Weights of a small GPT-style language model, trained from scratch on English Wikipedia: 50M parameters.
MLP neurons of a small language model. Each row is named by its layer, matrix (down: output weights) and neuron, and shows model dimensions 64-127. Each number is 200 + 30 x the weight over its row's rms, rounded and kept within 0 to 999.
Before each neuron's rows, "fires before" lists the tokens most often just after its 100 highest values on Wikipedia text that the model never trained on.

fires before: ")", "%", " |", " ("
L2.down2616,210,204,178,195,164,200,180,201,174,240,177,213,215,169,201,223,190,190,236,188,176,131,225,206,194,234,216,143,204,222,234,158,223,169,130,192,199,168,206,252,224,195,171,233,154,192,207,184,217,167,112,221,212,164,228,256,160,208,176,210,178,182,221,189

fires before: "\n", "|"
L2.down1631,189,202,202,220,209,207,214,156,244,185,211,214,225,168,175,239,165,192,172,169,230,198,199,214,176,267,186,249,201,162,247,181,221,235,196,193,212,194,154,210,228,199,197,179,214,209,134,173,200,179,94,174,238,234,178,196,205,193,187,192,121,234,200,171

fires before: "\n"
L2.down2853,237,125,202,228,226,236,214,227,203,241,176,196,129,256,197,228,225,233,181,215,171,173,221,172,242,220,195,180,139,175,217,168,204,160,205,243,179,165,160,206,155,159,198,195,107,154,216,137,207,213,169,187,214,236,234,241,243,178,190,173,234,200,219,207

fires before: "\n"
L2.down1042,206,161,151,183,182,262,246,147,204,162,214,238,162,270,190,204,183,181,167,193,225,200,255,215,222,192,180,157,158,196,192,177,196,172,231,212,192,199,223,229,161,193,221,193,224,233,254,153,184,154,211,209,178,208,144,188,234,286,155,217,190,194,198,209

fires before: "\n"
L2.down1790,213,210,205,126,229,207,191,198,219,171,196,181,207,208,216,206,200,257,194,161,176,153,205,187,147,179,177,202,226,225,252,198,214,225,172,200,200,231,262,212,256,209,157,179,148,153,213,205,174,198,121,201,224,190,243,192,214,213,239,200,201,161,174,159

fires before: " the", " a", " which"
L2.down1643,205,203,202,215,226,142,205,221,169,174,111,224,198,214,289,262,178,246,212,216,228,240,209,259,184,180,244,199,227,171,236,187,234,215,223,225,191,192,215,241,185,231,216,190,232,188,197,179,192,196,62,234,154,225,169,165,198,185,200,163,178,244,176,197

fires before: ",", ".", " to", " and", " of"
L2.down2694,247,204,190,160,184,177,150,167,182,214,185,207,204,217,245,252,212,216,197,178,223,202,194,159,144,249,212,151,220,173,198,182,214,193,238,211,180,227,181,204,225,209,169,223,189,185,234,147,227,215,193,156,175,206,231,186,187,160,157,172,186,162,186,197

fires before: "\n", "^{"
L2.down2998,197,165,162,246,220,211,190,178,187,206,182,234,216,223,218,198,156,210,184,191,180,133,181,197,240,159,202,247,185,206,204,187,204,202,170,234,217,209,156,217,240,145,215,179,191,167,219,181,195,167,184,205,244,238,146,190,229,188,225,216,186,153,171,164

fires before: "\n", ",", "."
L2.down320,206,202,181,143,237,161,163,235,237,166,233,190,212,250,216,189,204,211,219,229,194,174,214,192,260,179,213,196,147,221,186,159,178,196,183,230,216,159,185,186,187,197,226,245,175,228,240,172,234,204,106,176,209,214,226,240,206,216,222,220,229,183,146,159

fires before: "\n"
L2.down19,250,157,211,160,212,187,210,174,273,196,204,195,210,187,239,200,235,232,240,219,211,223,178,205,213,147,214,178,191,202,179,173,211,221,178,189,293,154,213,250,190,244,166,164,185,232,219,152,164,205,187,176,242,190,208,226,159,172,203,239,198,201,228,242

fires before: " the", " its"
L2.down2206,231,210,221,172,219,187,206,180,173,216,175,166,225,168,190,212,208,143,214,226,166,180,239,228,169,175,191,203,283,221,223,154,169,186,175,190,244,207,142,247,199,238,225,190,207,198,183,142,167,202,164,242,222,145,162,229,187,245,222,178,224,182,199,210

fires before: " |", ";", "."
L2.down1888,202,218,177,211,211,164,216,171,179,162,158,225,245,225,160,180,179,239,175,191,210,166,252,165,233,161,127,236,197,161,203,223,168,164,174,172,241,190,222,223,189,206,196,195,246,229,176,222,181,190,243,144,215,182,180,228,209,191,192,177,193,216,218,170

fires before: " |", " (", " were", "%", " is"
L2.down2313,189,225,163,215,240,217,245,253,201,207,240,235,171,155,197,267,207,222,246,211,192,199,231,230,179,244,211,166,189,201,243,171,198,231,175,193,134,187,171,208,207,188,196,152,207,250,188,181,217,244,143,232,214,152,221,177,193,190,190,196,199,165,212,156

fires before: "\n", "ang", "ug", " |"
L2.down964,233,223,164,200,206,172,226,178,171,194,256,195,167,180,211,130,151,189,192,238,224,193,211,115,187,177,166,179,240,214,224,234,249,227,177,162,227,201,220,230,156,205,182,145,256,222,241,168,231,204,62,152,248,197,272,232,195,196,204,198,187,184,238,216

fires before: " |"
L2.down298,224,220,180,207,208,205,185,226,182,224,219,215,204,169,155,240,174,217,194,193,256,218,217,216,214,208,223,212,212,167,135,191,208,199,261,208,176,183,209,194,194,229,203,219,229,200,179,162,183,129,157,259,251,238,212,275,244,206,178,199,150,244,191,184

fires before: "|", " pl", " and", "rane", "\n"
L2.down195,192,166,232,191,173,147,217,223,174,177,193,202,175,150,176,220,165,200,229,222,197,208,213,191,129,153,182,173,228,224,167,222,220,185,202,174,191,207,190,150,205,154,173,243,218,122,200,237,219,175,110,186,212,233,223,239,170,211,219,221,165,243,202,194

fires before: ",", ".", " of", " and", " are", " in"
L2.down461,198,200,192,180,168,169,205,184,240,257,145,161,243,131,178,192,174,174,199,211,255,234,205,158,124,149,175,198,242,208,156,240,177,199,160,187,221,179,183,181,232,201,166,216,201,214,197,170,213,221,222,220,199,191,191,150,196,194,190,230,177,138,237,179

fires before: "\n"
L2.down2636,167,203,258,221,234,183,208,226,194,242,237,152,164,246,175,222,167,213,175,210,152,236,181,222,217,205,221,159,195,178,260,188,218,217,259,218,202,222,189,176,188,219,210,210,190,257,217,166,191,217,61,171,233,150,184,151,251,208,213,197,201,196,220,212

fires before: "\n", "in"
L2.down1279,160,185,192,220,215,200,227,191,222,232,160,183,202,273,220,145,227,217,156,185,179,158,212,250,213,237,178,189,202,233,251,181,231,180,245,239,202,222,213,184,202,208,229,174,198,220,197,171,224,172,268,203,129,179,195,183,242,218,222,213,213,196,259,149

fires before: "\n", " and", " Japanese"
L2.down2368,173,205,199,201,184,180,148,169,218,217,194,184,217,226,208,183,191,213,155,204,224,160,162,200,242,223,250,204,222,194,249,218,231,188,232,180,203,200,195,163,240,192,233,177,202,186,208,185,225,204,0,209,232,187,212,207,244,200,217,211,213,169,180,215